Weights of a small GPT-style language model, trained from scratch on English Wikipedia.
Size: 15 layers, width 224, 4 heads of 64, MLP 448 tanh GELU, vocabulary 4096, 7.64M parameters.
Architecture: learned positions, biases.
Training: a variant of Adam for these matrices, 466M tokens, 5079 steps.
MLP neurons of a small language model. Each row is named by its layer, matrix (up: input weights) and neuron, and shows model dimensions 0-223. Each number is 128 + 24 x the weight over its row's rms, rounded and kept within 0 to 255. Numbers have three digits each.
After each neuron's rows, "fires on" lists the tokens most often at its 100 highest values on Wikipedia text that the model never trained on. A number after a token or word is its count.

L11.up180:168175130137149138096135091143124134150125116096146097112096111143138117122101147108128119148141111109132090109139128131088116094184133153100132128119133098123118165118120162116140107143147150145087148105133143136106163132104120146108147164097141163122142125102137139119100152081160133085142124132148130158126138177169093138162126166154118124117116124142116085086151143155109163156148151078124125095153159094089126123143149112108103125161126146130119188125111159136156152134158112104158097128168118116102138105180133154108110131180119132116137103137149117162107117162120087142091114142165142085091105185111107152160136149120120113124125098151129081120120133197131089113124
fires on: " st" 13, "|---|---|---|---" 12, " th" 8, "ong" 8, " along" 8, " w" 7

L4.up272:121138123176157125111121127124076132089153138136123100132135104153138137126141086102168128122138128123125141123089137143102100174137138113148127172129152132123166125163129123105126186125135097094104129142119147131140105112136144135112138163138084091119122112131162131113171120133156113139122147111139148120137144118076124130101117136130110170123113093123153155111105143107126127107133081143173168159140138124151165160128141135083027119138117132138145149178099133122141112155155185174099124127147085169145110107113134121133153130115087079142151121146107110110113141141172115178143123115077105122152130139099135060107094131114138124108128134094130096144149108117129160172146
fires on: " del" 20, " de" 18, " De" 15, " La" 13, " Del" 7, " und" 6

L5.up435:136134116090144115121139132123146077124145112137167150142081133129125093093131134174137090107123129132174137132133137136132130122161136137130089128119103126162156140111133128086132120171089116157101121157083099132190124118132178057133146148121142108182100129124174136128133109146140138124091110164126133149188194153126149107126109170149108112114160115146135098152161147148119109147119152134129123081119111140126099127126132115105125115135083148136114088136137124141126103141105153119169154117124117126143147105141144100055087133132105141109109098180145116123129144121144097098124193115185165152104116104087103143138095150110130131128130122107107162132124130148164134140144
fires on: " \"" 43, ")" 20, "\"" 11, "]" 7, " [" 4

L10.up107:117160112110147151144140094142145153096123118110128096137165146184130151116130107114168137128079149126130132142101136151107140118167093139148162122123099095117140115158125116140121148127159103111103116105112107114101141101114095136169149148141088096072163139140195149096114160146164149163102100147137128169136115134148132129134163135120104168071102081072130118146132123140085114113125101150128116157133136131156126122116118169092130112135064116097108112114127142157099134138162136146122105110133127119125156105131119067139136121110125128084158111143093131156093125120169138172082120120131121129128144156097156107129114135109144165106170129164140092163105098155166154116158
fires on: "\n" 13, " un" 10, " ab" 10, " en" 9, " d" 7, " f" 7

L6.up149:167144152131104135122143121137124140099145118106149162154150109108151142134069136139117146123103103140091108171119146069092142112161126121152130151137106124115125138130102138121121129120164124140131141138121068147127128136143129131111106206166097144113168107120125110084107121124154134105115144146122140140113134136130121150158120156134142145173117127133121083142125136162136169143119116108152128115134092094152088105115115148070137144184055138112133159123114150188120144112141099107119127104118115128121154145106116135149147125105126131146115082124116092103084121180145098139146131094123161141143101158113107146106119149120087159107140101140120129115164134173163087197075
fires on: " |" 42, " | P" 22, " | S" 9, " | L" 5, " | G" 5

L7.up341:097129166129175149166148087119152135121111123143170088131106110120125108114138114104113137109103121113140129160089115102160146120140111112143102118164125142087118158193122101092119150094127137129102111175084150123127121149148104115171118130117146156140132097101210129144098092151143131121118140135106107132126096129126141084124162109091169147132108132091125122145137123132125145125117125137137128117149111133161112157114140108129136166165095114101119153201110144167111075139176122171159106104159141111116126110078134134137143073113143131165083108164143141113140120111161128132098171106106133173093120155077128131141150139120151115120141130109122095109153138134150161111126
fires on: " | " 61, "; " 24, ", " 8

L7.up197:131108095191114146088118136127119138111151113077187113127121132104144115159117143154074123116111106182129129195156115100111134123136105127122135170130094122131143117142091184074121122155113146106136165122130123151141110173140124099126117126136090154161149111125111124116162133142134117105087148141100136123117156119109136118160123136135127154114124145137148111145139113137138159159130120125164098169135133080128100176120152138108106123174099107075137129133084136170156118126113118135090105117153119132115171144132112113160161103106135136132103104167145130081096096155131088149132121097118133122162102155139111131138136155120102136088114119133156112166177111179146099177100
fires on: ";" 53, " |" 33

L4.up173:156141141105175108099110118126125117135107071179143129152145108113130096100086097106105050122130136130166098135157134104152139160112094112098088105135149121114195145144113133114107113121106113124135114161139162155122104169141112115115131144093084111119108128137136136141127116160165119140163154124113150148136162137103087136111146122162098109136096155115144113124144117132151143142115163110128110082171082169157135092119130160157107132140139151130110125109119132118177139158144106199171150144127124185132111097116159149097121124104091114161093159114148098115146106151163125127103107104117134150146088142104123112120150139117120127144102147099115104133114092125144113117176
fires on: " sp" 38, "iam" 12, " ph" 10, "ech" 10, " at" 8, "hem" 7

L12.up281:080132136138103109119156145066141142131126119115107130094139105154117134111178116119134127159111160125123097139103129139083128101152125125129141126160154205145178148147129144097103125109114103125125154139136126115133134167135130116085109142085113106123125104092131145105139173117153169062142094169084162118129186189109114109150154092099139116134124126111142115141128119134159113145163112153162150144142139083102116113118153155121132132146124137089119136165157137096130106134120132137074131136148098112105148098108163131139110106151123156119102145144166136104074132144144117152065124150165132130157122116151120168086121131134148118130120124139057101114103143132121159142120
fires on: " F" 18, " to" 11, "out" 7, "," 6, "ress" 5, " match" 4

L12.up9:142140109186129122105110119145138149101128100111192125130134117120101139105082076142114087139118121096139170163113157113118106109158107136128144129120186132132152133159094130145122142116108126116124109110137127130095125137138114132110151113090113114093082132089162118080148104128138112121112158103157147117141127167155131146099133108132114148115118143089097122139127096139109180134186163108124144119117151074168123112140121113110165129140117168128116132143093100093085149152078124183165140106161098118128094122124109090077119144123154121094145162139144133132116120154113112149126134122165133113140139099139113115158109138115168174145112121144109102106104169109122196171150
fires on: " and" 30, ", and" 10, "s and" 7, "/" 6, " or" 5

L10.up377:152161103169120112122158077143140119098181131040136104130123130167112116179112138142161134138126108124124144114161122133100092124128122129108128105110147143105137110111156122104126131179112121128127129095123136114159185113113125083115161153149181130139143140115126208086111169141182119140104109141152138112098176111125103110132091169067117128153111123120120110109114119134108188132150154079118128122134079134096141113147116150133142101120134133104108108130107139083155109145126116123096148148145126143123110103136113113104114158171109126136139136135121101113129132111130126163109109124150137154137112080106152102161100134107169145096166146120171138132144150125151138164145
fires on: " re" 19, " al" 15, "-" 8, " so" 7, " e" 7, " co" 5

L7.up176:154133145140145096144107123112126148137123075080148091131085117134112118110170117114133142118108126085151126118135110108149140126110155163121145146181141105098172111127174134145124129125129135133111088168068103120144137093114142124127160116124113143105102133108153132119086165081144174138134133136133141128125135166136097101136124144155134148157160140114128090140074119145126128128135100094122111107119099144156143136167123095145086200171112138114108140119144156167121126110208130150072089141140105137143138143116111172133100133174161144129143121172099169116162118170103153142122081144110119088115113120161105118134123148114111111133121108092147142103115088132135152128128
fires on: "|" 24, "." 16, "-" 6, " |" 5, " to" 4

L12.up326:137118177111136156118110085111119109127158137154129092118164128114135154125148135119128168141082147152166136105109149115089132118109131105141182145157086116119186135142147109138109140102133150082109106133138122136100083088129090164139141081115093091129166143067146128135135170106171165106151129124128112117155113120114147128101103151092113128097110122115146087133122160146125144101091134141100127071116124146125149153115119177141094141145148148129157163156109124132111105146096101110107137139142083137136139076084144140149134140137137130090106139108122114104130170125147110187123165093132160137144144157121115129102101146120159157115130087126135125158120085152138145105172
fires on: " made" 12, " of" 11, " p" 8, "," 8, " signed" 7, "R" 6

L9.up46:146135075127140131112133139104146157108137095110102145170108111101122132161159113102080125141098146132115138114104085145134103125132129111188098119134106134093167083168156131088123146118091125150096123136171138148182114146123127062114156110125128116137163125134151117142080126145122131095126120161182164127166137140146142104161097103121093093104132118149161151135134124161108167081133124118101180136167147094108070117134123147102111112118117149149102104168129096163115156141154148156135123098123097140174114128125106128114121126136134105133114139162164130124148087135133119160116138101114113135139109090096105141159092125142116153149105109132127085133093151134129073098125
fires on: "ing" 27, "ow" 14, "o" 9, "b" 7, "erv" 5, "ear" 4

L5.up333:097109095159123143143120121083155148103143086133174109154120145128137121152113133120140117092118137125147113104128102170113107165136090148125143133176103136142123163133126124075134165177100129099144086187164115104156128132174115113109164171127096108131154126101181112146080133172146149128096122157126151165142119123145124097148110175100130083126135103100101077130163127130107120130140145141146126100169087147114138126111121123101149134114090140117127145143120137118138105131103092131105141114153108152119116121117136070113123103098110112144111114141154090124114139167142075099170184117147134127151131107111135113093100152093144137084074114117124142134165142142137114142149
fires on: "." 95

L7.up216:155141143113143114086182070067146102119141095120135108153147140152132125142135112124140139112082123157149143167144105118143130128164136132159108101096114142109092125094124181075142121173124164140116123172115085108117142118130149116138101114110136108123154132119152116150145114091142117142097127142098131114127154152127118086141118148120109119111130124146165119132132119124182134146116177106105124062102103076141144143142175116148093101115137117080181140144139120114161110095111138150134156113118113128121143142114153129125120163139131129140084137128151139163086118133108107135136104154110152080124123129119128122132090148114168121153089099084103137167136103109191130150189
fires on: "\"" 25, " station" 12, " career" 10, ")" 9, "areer" 5, " line" 4

L4.up160:118117123109142098134139119111109136111156097147192121127121102174146133119135109092156121125093126124138125110157136155123106145190121125130081136134086115159124096099172144093130158177077120110121112150088115109155149130139126141127147139158111087140110113076172107165131095145139166131112095172129119124139165132148140090155149142123108135103143130115149112128195128106113135132117164155132129074140091088114094123133147132093119121156099123124096127139111122124135124110109131132153146102121131121149147132129145103121131100137143115148120110185149112148094159195133113115151137156165129099104166079120150138137101134113157157098056073113132141143137131100146143150154
fires on: "." 32, " | " 26, " -" 6, "a." 6, " –" 6, "; " 6

L11.up321:115106148132144102125134152115121111140130122094142097106129115126062128133145109135184106115163131133158114137125116123126130136162127151095162129162159113141124109106179095108109123151163099106148101132131125122113099196131117139081121154108117126133091129154190094149091172118100138116104104125129130144139162150095116083151132111100159158074159112147164115110161118141105093110118143164149149148143162125126111143098145135101117125148146145163056135140122143117143075155172116165103164119133114117130148132117174167157124113134127150128120061190106075131139134156108113116143160142122150112124118127153099113111099136114139144127134164097125124139147109121128156114104
fires on: " to" 17, "d" 13, "'t" 8, " be" 7, "he" 6, "," 6

L6.up44:148150121123202093137135110138148164097159126102145140127142082164124124150092119178120135119113143144143134163140127132116137097094119079107128135161100155121166100145117156102123129141081171142163180097110114136137134108137152141171162152113090113128126131079163161152124131145154142105168154112135137134124084156111141127111097110105103112119111097119096106149122085144138138142163107091113142153131127093084098164199103109133116160142098121128173109128152108140116107121112097106114146121120095134139176111153131146099164168156146115143100145163120116115165100119095100138173157122135148138107131123132115131117114141110169155112121094150110105135134121105162134161147
fires on: "\"" 38, " ass" 23, "s" 12, " track" 6, " s" 4

L11.up409:150143116145153152098146155131137152115133107128147178130122105092141134121119109123114143104115139129063127181171138114124160119116129151158154107122108114101112112188141170125131112100135111087126101115168113141083126197140111111102155132141054144152137092144126151151102134127089131129155168128188157146159132136132114125096123153120126116097132135158124114081147146157113154127134148129151147103122103104159096133124144150090149135121113152121102114137091106183102112147148131167148138126095092161140130116117134114165149129128111081089115142137132099136154104142164091148171110100135121115136096123087114121102090143124165095134147154087151104142127100120133128126079
fires on: "at" 22, "l" 13, " " 9, "in" 6, "ak" 6, "and" 5

L10.up292:148144124140140162124108093125117162143111130120112146161091115138129117132098119106154109164133185132137126135085106125119162111128133126155136172136142135127103096149118130128135179138122082140108094159115122110140126112154145125066130128139135114093100122128168115100123131140110107089048138092136097101117139173098150097124154144111098128116090130111114101128147096138094157159193155146103132163104140153168103112131132137097093130130108135098146174140083125112113120142143099110142149132109087141090181099100120073118115115119105127151171102113118121155136067152141140166148174137118173133118128124138117140135145134117169128126148140149155165109122099174129108121115
fires on: "sp" 20, " Rep" 14, " rep" 9, " Sh" 7

L10.up346:124136137085108122080191115074089179123088179088129149181086163132128115146124137115141113099134135104132164123111117125129115093125115142126116138168121154102144137157125128105127130136148106137162130159172118095163129126143092138132106136158127172165166115123178087091095089109140108122123146148168142135150109125075103143128100150137112116115136099092174130125145110098114152108113133125168168140136160118147132111117128136157112120129113140144122130147103137174150121132102146144179143139138125156193141159136117090145126151110132136118133160141130125109113124121133106116154115101141094130136141142086109128065126134119127132105088069118120096125143095141161071125127
fires on: "b" 14, " from" 12, " of" 9, "gr" 6, "p" 5, "erv" 5

L7.up80:137134110127135110098119106100131130098130080135104103126140111151133147143161095129105127111103136141160177099124126134129112114173150117127111132068143118136144165077110171127111129175126110118165119149133133122151142078126136115095128167135118121056140114101135126143103103133127175121117123165131111124129165110123150152117069152151111102137134152144184163156132111131173131080121154143149148115104131062136100111135139130134127099158137127113154108131114142083154112121100158136144146119109104155099123103142117150076136184161134130119145152155175130151107131149091139183135121148108130088153147135150140108147120141114211126094146130106156131155131154117125158135137
fires on: "ly" 21, " of" 20, "°N " 9, "ely" 8, "- •" 5

L7.up393:142107117110160151096136093163129164100117123165133115134146108130146137123142087103121136134127139144130116173142152115118128074087113170154134090159081151140152119144124134115109122122122140134128163190123142163115166169136141089172100154149098097155118129114155143111127131124140132120185120123124123120135115124119165076152142136088114130102139113138193134116165123114151097122136137112101141134102122121153086127147134128109120133175110117093130151140079101125138140152161129152149141131120153149144128124093132104141163080171142099094164127138143124123108100131178140154071097112127146077156126101090087139134123139123114092133103147144146060132106110131152083095145
fires on: "\n" 21, "2" 21, " (" 12, "1" 11, "a (" 7, " was the" 6

L4.up83:151147137091142147116101070140132155123147124121131142142119126141156092111117123129095132121083145132113098101147128165137144135145130136196152104085146161112164130142090148125137148161135135053107147109126114135134117121125176151122119122119101077151165121120119145093139128147175079090145156095118159123134130117126103127124146116120133111118071120086164111141109097135153124141152114119196129087161097112117121119135147127148104122181166125112152156149103125171151155130158108146103118116166068133134138109085085104112136153132130118141100138120155134106151108107112153194163150139114114123099129115110144135127155136112110172115123099081112103140118127130157124157154
fires on: " t" 64, " ar" 10, " sp" 6, " inter" 5

L10.up209:106147101106163129140126097104102119084132135124136108124130130114156127170124114131086099094135146181112116127124110136145147120133121084180096111114124137075125119132144097103128176145111168165128126151123159161125160139188118121165132110126125102123143116107165094132147140094158153100131140188126129129139163147129156101158086114108133145106099127118097151147176118142096143130145151131099178138126120121092077164119105163110125139140109149149091130159096143127139128138107150177168122059142065119125077143151133105162165132142112131118094151106114134098125123155136125132092088089115109133161131110098140141134124124131183120121154134129128122079127127125129114107153
fires on: "ab" 22, "om" 21, "ol" 10, "ob" 8, "ib" 7, "r" 7

L4.up351:118127124160141124111111131087129093120106114122121168141138146095149159128106106101171129078135152137109119138150109116124127134124119147138147114084102140152175080131126083087138171113134147107115125133122089139125129130133095081138138157129143127097080143103165157113145140115118152123109136134099160130156119166112098135152145122146100142102116124161133065128146145160146138134124102142159111123129151130162092177079131156089152145125157129122077128119109146116126162117171053135098081141149131088146105151097106118102170110111119101100141082118154110111117104130163109118133132128098155152129109089098128122190103137098127109140155140117101098177092113123136114151155
fires on: "re" 42, "ac" 15, "o" 9, "ro" 5

L10.up293:114125119101127160052099056124109120138138085164155078149137128163151137139086124110116084141097129146117094112153130142131116112105122139114167140134138113115169113138097095139134144114138083097131167120135143141155137124161157113130120149090118108136140089143166115125157133138139152111120171084110133099131133148121098120142155133109063119121094094169138085146139151142123136129179141088140189081113106173135129121139135113127131145099100173115146184122124145137176106147123077112170113122105128127135137114138115122122153133134078111142143160112145137125083132141152120158124160139091147156108133111090129159101154155128130127118105116114128143159155095148126124109120
fires on: " sp" 70, "sp" 19

L6.up380:116146099153087143145102125133105154086163164115137118171137126114098158141119153136139114131081118147093138109161116115105123130164042139135152180138126145165150111175141130092142152130138140110123142107138086113110112183163099132095159174129113126149165122111138148138100116105134122087109142125132142152123108152113104084121139085156129141131126120114159107095151101146118139130125113138151157119171111111122090100105127139121119144151137121107108126115106113125105156155178129142097132092169105107124145143070128080162167158129116152160097104168134087122128117132151107133101101084126119145168113125144142105094130156106138151077117153119152112144123089165153103109143
fires on: " | S" 22, " | G" 18, " | P" 17, " |" 4

L9.up237:123160095127122135125128120152101103129104101118091121152109162112109127125136100141077143132126137154111146134137141143133152106155126151148134126166132108094134109136103126156128179125105087136112141131115139110128163114127157084099179149104094140140139120096150118091100090151137163144082154104122109157149156136134144129146076130078099145122098117111143139106113087130107121161153153140162167153123107158088118106142127136114112122186128137117112078147133159134179157173146138156123128144152114149083159096121127108107121105168129135159141125114174136156172108149190118143149084146139124161093115154100151116120103136089140106118174165086131109103108082156138141125111
fires on: " inst" 18, " cont" 13, " conf" 12, " sp" 11, " inf" 10, " tr" 9

L7.up382:142156142110130188133143110138132147143117094119176140142100145136124135139136127123105127124089111125162125153086131093148134114132145086133108161201116114125120111172149083113116129122126162140129109166111129116108128111133113142098125127160113105097145110077179115143111120146163146145166165141135142139137137132124115111119141156108125135074124117114099079156153098153110168134108115100152151105133118132128094129143136130096136146175098123119084123156140110128137106133142116140121140115130109124165110157123153118092111072102151077137134136149103082151123141111174125138108122104126136132126114156071118135141134146126195149096106113173159057096150105166171098114164
fires on: ", " 50, "," 19, " until " 7

L9.up270:133174108125145159130133148133128123124150147100118129142076137111172124108115108141166127122124126124095164119134114127096140137126089166135123090170133131140142085147157112131152170126079103094085089130109112112106097156125097077101168164083124100112163127112134163123081131131127162123132110113150189176169129168122123142108151119100093142141134112100125105118101142155139139151147105143134116094138150116102150103153124151142120165125136137157139085145137140136107139153157123132109143167173134144172090106080128139132147119119106134124102157134129094137106139141147080159131117094151137105184121146138084097134114148120113157116116121169132090135075149129125069122105
fires on: "e" 15, "u" 10, "ra" 9, "es" 8, "ne" 6, "emi" 6

L9.up203:131140080104075130152097105158126171089149125122101116150132109130103179132106128102145113131110174146156128114123105164168132127066139149139169113117136174133134093106184115114126113125068174115155171147143121123142108122140146101110147139130139155133090122122153149134087111125163104108114121141134175120133121107153116117151124141116129116128172119097130122121118081149131136094150122112146147147105122104103123151150076142139146146154135180143131127142134106108135136130099072129153104112123112112110168098133159091103144163129137119110073118176130112127092119113162112160128106128137133127106130132160146158099124143101093143135082119067182143118096119162144106159136
fires on: " comp" 29, " imp" 13, " cr" 7, " exp" 5, " (s" 5, "cl" 4

L6.up48:148141152170161145072133131078138157124134103131158137141104172093147104139134154141121138141091110148091123153140117086098139156139097159130165124133056129132145123121097145105122117122116113135074145127104105145119156141131111106157144122141125119139117134151105157141119203081143123075099075122116146129102176134111127125136127137101091130131145091139128090127117122143146142174175116156161133089171092123142128093144105132164102127137147118090153115148141147151147145096159114132100124119172063141113142134101093104163136129169159141136111131138132147098104113128139110093146101106092101139153129144164098120120137134123122133143149114145109103127119095173154119160101
fires on: " that" 58, " following" 7, " which" 5, ";" 5

L6.up201:137115099150108137142160126104152135080158106167169104159100144107156127104118141143120134109102120114166106111155115114090098132135096135137115115172131123160129157120153153127122141216103165104110126147144133135174105104116176115109161145151115118141110115144204144119082135191158158127102136143130099158149134102114128120080137167121122128107083121124126165163158120095137145098114138139135119098143089105117158131141123142133144122153102111143125114148117127122130135142106132118124177103103096144111116112171147077091106131118097129106139124151149084126091141137084098086146154113144133116160150116141128116164082143127164102097102140135142126119142153139163102136091
fires on: "." 74, " =" 10, ") =" 5

L11.up120:147145147131119147137135084111169135060126126062173109134140172147116160157077137123129081139139119140122175134112114139133117124164103115105136105125117131136141131101116116104160118136118098161118126132173092102124131154105117119126136140133085131157118141160118117102133122123129113106143098130125161128158110167164169095128100148127121097129134148110173106144137128123154157134150142107161135111130145055093089114138124110104139122180095173117133125148136138113147109119085103117119147148104130123107112084147145152087127169084126108111101127198138116090099115188139136158144083146147144111154116102182088127107142137116138163120143152131143128175130124110134133152143
fires on: " and" 31, "," 18, " | Team" 7, ", and" 6, " in" 6

L7.up215:115085096152134147130130093120133094125169084086152131135096102107201113153126125102112145120098108170172183130141158151131145123164126111126115116125167121154114154091090174115138121160120130110063124142134127127132119120116160102118109180171108116102118098153137167144123125122155095131103157102111113122116170105109141139110105164136127105082128133134149150151089123132144129102126146140159096108107124113155123141131163107095105081160097110133086125177103163148124121097139155132131139122152124139133121159160109099140138160134127144117112107122189114148130132121114120156129147135141127129123141135149139126140082138121136108074135167067165118115147142159156107174157
fires on: " | " 17, " =" 15, "°N " 8, " |" 7, " | S" 7, "; " 7

L5.up55:160170147068149115173117114133090161143131155135133167105091147133137134129145106059091135095122122137175111134154117150104122080137104176126123120183127146126126163128116170108139133113107125101132135121116117082123170093133144100108138179105155133152133128121113137123115148111118139112114127129132141178164129140122139126114132154087101083116110084073159093131098132102105144152122127125150140145124092146091162094132117122115099138170107164113130159159103096166180128166076137106129121120135112121133123158085134146143127115165127131145123114180136135120115095172145068123133129111152135111115111125166081131123133139111166134110129122110127090105164148126142137132143
fires on: " along" 25, "ong" 17, " rel" 11, " beh" 10, " together" 8

L5.up70:171115119138120165074130061117151075116146116140125094095116078121143105132137144133139124128057135118144153123119153117127108142153113126136098121102100119127119144126079183117124127185070139167103108155143127150091150114113170108114118129159137118119135137130169155139122124177194163150085129157125117135134157144114112128095143151125116131126118129169159123123137092151152115118119151152132141059152067113184137118120150126150117120127108094106139106136129096148140138149107137119127144115123097133110150091131138112111128162114141140132125106099155123141086144151124087140134150163144144151118129145088149088147111145102144118108150110097129134154113117135187149161155
fires on: ")" 24, "\"" 11, " (" 10, " (C" 7, ")." 7, ") " 6

L5.up275:108129094144147144147098114143107090136125115170100129148137131141138160116119046122133159165105174151071151131085097115124136112143124106150167142149143101135129099134118108140136153133111120161134167118119140115148131120137185064116120127156098148116141126147135122120137091140163115143117155160109132124122139150120091111121113149119114136136109133152163117111124100132133111140148165148079128118142105145105154100099190128110101138182126143126135096137153157113114157097175145115075122137109143132080174129100096093129141147122113108134142060138146145158126065146175129130106122120144091120140123138133119113163116142095097182123129189127149147144104103123138130126132
fires on: " cont" 25, " ret" 16, " conf" 13, " aff" 12, " acqu" 12, " det" 8

L9.up86:137134099152164145113125129098156156158138130106179143159141075160166091104122093140135143119094155118095137184120116112130128117131106124105183081096085161146161112190135111115143135126125148104138084149132098158147123131198097131147161132159095106139175105132156120116111151135101157177114143126121143142105107138154059130148138151128104143102144100153129134135124162161115149098121125084144125100132134142149144171131139160129105118113104148117100101111104122098129147131099097200091130118128099137125111131128108113135163082140119098100163136123110127129139141165121087153102124114129127108142084103117109107106137131125128100120125086097133124148124136094134142104127
fires on: "or" 32, "er" 17, "ac" 13, "in" 7, "is" 6, "at" 6

L11.up78:143126103131108123102139131140142148152125102120124153104118080096116120123102126082099165184145149169090131155115086115140132152162078120110145159133151164152105159162117155136153135128154063100112119129126124111142081123130135098132151127090105107137141110141093146104109091142156124151124100144131116150146108161110136090129120128136099138123119131132151129139152120136125115126094092088152127155130109140093160148134150151119146088144119146122163147136092170085161119105115155140082134126193139139119115090122105117112127175171115132119139109129153135094147148154125160148124141139147082094175139070148060111116119134121152164093128135125192108117124120141127144167153
fires on: "ian" 17, " Roman" 10, " Spanish" 7, " American" 7, "ish" 7, " Indian" 4

L10.up268:199137102109146116082168133133136119135152105093114125137124148113100114127132119124141168165136146146092131117155161090156185129151160122109112127164073126155095119138151083117127153142107118117125122108075088146170133163111121106135107112165125132112154160104108122141152094064090153143109138134133116144131148130133085114143097130118104147119153112120122086127150147169102143115130151093134096108123119131102116109198114092115112166143133164145069146178135137135128140107132095106138144140151090157174149153139147133108130129128126129082156106146111102114120119164132140146144077138208135117134131135139143141130097120117109133121126136151141154100146082133130134121147
fires on: " |" 28, "|" 7, " | " 6, " | T" 6, " | C" 4, " | N" 4

L5.up339:149130107162136142129102111104152120119121109112181120139105134158131138127092113126132168106105148110118129120139118100109103169164099128122117111168099106141118124165119122112136152177100137131117096179149095148142177106128140138105125156103075107087149125099172095117089168152174141135121116177164133133140127139148143107111127159137123085099122096094108103154182095140124151112123168149151120086168102114096149153105148135106149163133095129136101146129125156106145138102095126108122166110144081132106120127150157078104137137150098094138132118132148082137086146178123099117168184127160135123118132097112136099095099128121159137112111094149134130121136142089143117113134
fires on: "." 80, "s." 6, "es." 4

L6.up120:119150102170122145169143129072143126151104089102171107141140158153135140152096089138148158162112153139125125108122108141152090160140125124133127099134086149109187115149151139104123122131091102138158174163085129146138133164140115102140120164122109129139148125136117101128110116092126112145108108131099133159117141179122089116178139151121112122119096143098128116122103111151162160127115165113094153083094081140130090101120195101116126090159135132141101132125102181107134122075105113137092139092136152145128151139155097097144140146115153129115138102179131085140125139117135118140112105096139121090129119161140098145173141127113077140142153077148142136115101156121107130136138
fires on: "to" 42, " co" 9, "of" 4, "co" 4, "du" 4, "ot" 4

L9.up428:115107097177136176169103117140101092146167108129155128135134092165099149157110126113152120141126145124111185148147107132131097127094141137134137127099139140175125071162102087117130135124148132120098137125123114174126157129122135079101170168135118048110133106126160158118137124105149105138157148158158108108147130125114124116124101151131092118151128101141141109108143135120140112088160142164129131104119140109145146173117144118181136090142074148155146143131153091145153123125160142098154082123120095140121098144135141112143146161096078077103127122134135125108153094143122147172150119142124107114172109110105128127119125143110109129144143074079139129139114147111148152101178
fires on: " ex" 39, " del" 18, " Del" 6, "ro" 6, "ac" 5

L11.up356:151122106127133088087130129085130153095116089105125094113106133145135159137127138110113101115086113126139140120102150169165090132126136084116171134137063128117138126123124161107139155185159102137151105140138132151169107127109156088114132079090148134137124123103153119153128145135148128134062122156155128123128197109128139118126069153160109107122118108093126133129134114141108108162118124126163185111115086133141121124123106184128146117077080123101140157147134150117173081151091105106150154126113071125148135124145168121102123160106129133107140166154157152113092133131102136131097143133140152103152119126175153145093103151133146125115157134106106134136110128150144137119153
fires on: " of" 22, " d" 17, " f" 14, " to" 13, "ly" 9

L10.up314:139112112154180155120135089181090152092117099130149142159143114130164106110158132097116104091111122126143145173146137098116111109142128118160102138159123159107112090110163129108133124075148141120132122129096110123119144117125130116176110084157143106129135137134154174141110133111151134118171126152119136111134120116097105114106133127090088168145119132113153100106144131122131140121118127108114154127119170079147165136104141130135173141146113139111155093128114137158122117154200094195147091112099134127123120137145184139127167115125117113141121110127115119146181094111164111127114119126062116123115105072119161113135128157106156097136142163096158116136099117183170132095131
fires on: "1" 32, "–" 12, " l" 9, " s" 6, "m" 4, "2" 4

L7.up386:140133073126103128122124135093148176135122132115142124117104116138105119149082090151077142167144135106103126151106106132107121155103101073120143155185109112157136150142081135103127139155116108137143136075128091101173110169132163122130145135104106134141152113084113132131061106166129148149168140102164106138126141149146104121096132093136102155104146153078124087145132069129127160137152176123129114120129114130096111128145109142099144113157068157138116090103108141110150163137093157117134175115121136154148136116164137108122140119160125117130098162142175140134166142117107138128131142119145112113164122103155097114113115139094186123129125117125160149106097138158136139102120
fires on: "ish" 20, "ug" 9, " British" 9, " American" 7, " English" 6, "ian" 6

L4.up193:091075076138137153144099113151103107121149143089125114119135092140122138144141112113113130118094148118113144115202122176151146122099116132086111158112162098141127114088107151131109122126081122135125146098122118111154106137136131100114122148137162146131117143121130101136108114155143114147156186154143176140133152169139132120105103132132127089073104129088128101129103116116134131139133131145172105107148149136175074186162116107133128169136157126089124114160114141101110157120122129153148109184117162142116170071136138068105153154148144143118124108163122108142149086114163141135111112122126145116131123124126093181128121154105172100135112136136125106083117112118131120178113
fires on: " exp" 15, " imp" 12, " clos" 9, " typ" 9, " fre" 7

L6.up403:150113093121119113169131154136147136085147167127123093116123142117131143155118101122126120136132143124083142169172123122106123144165120142145116141114081139149135132132163111074137167158105103160166142123098113092116156132158086113142146126133125148110105120138202078140102146126114139117093136105138165149154121108153127107150133099124095112129179145116123130105133126161122162133138142169122153146096097128084049142136126132105111105124127134117082112152130132121127107103120139161148137164159116115134125124128164106115185068117137101149120122108123144123141137161137152121145130066173126145139140118108116111107112126117145086111156079132149151129169057104111133105168
fires on: "ib" 28, "ob" 15, "ó" 12, " Ab" 7, "i" 6, "é" 4

L4.up152:160123128092155053097134090125144091107177140083129117135125130119090086159140122167137119075126119139154184159152135139127142148132136131122109161121100141160138073105097145103119126137104153112130111183099120137108142126135099136102116128124130125119146113130128125146125143097153134131072119180179167111146132153117156167125092156129120127126109128163129131133143118148126155132146107163182176136087098129122128150112129161121128184166124158114099146163103117139091110122104153125149130098130095125155121063086154121152127114135123112129114080152151098129133121123154096114105162129142119161119158117100137151091104148109127114130126129095134092108101079121150126138120
fires on: " me" 22, " said" 20, " because" 11, " arg" 9, " $" 9, " stated" 6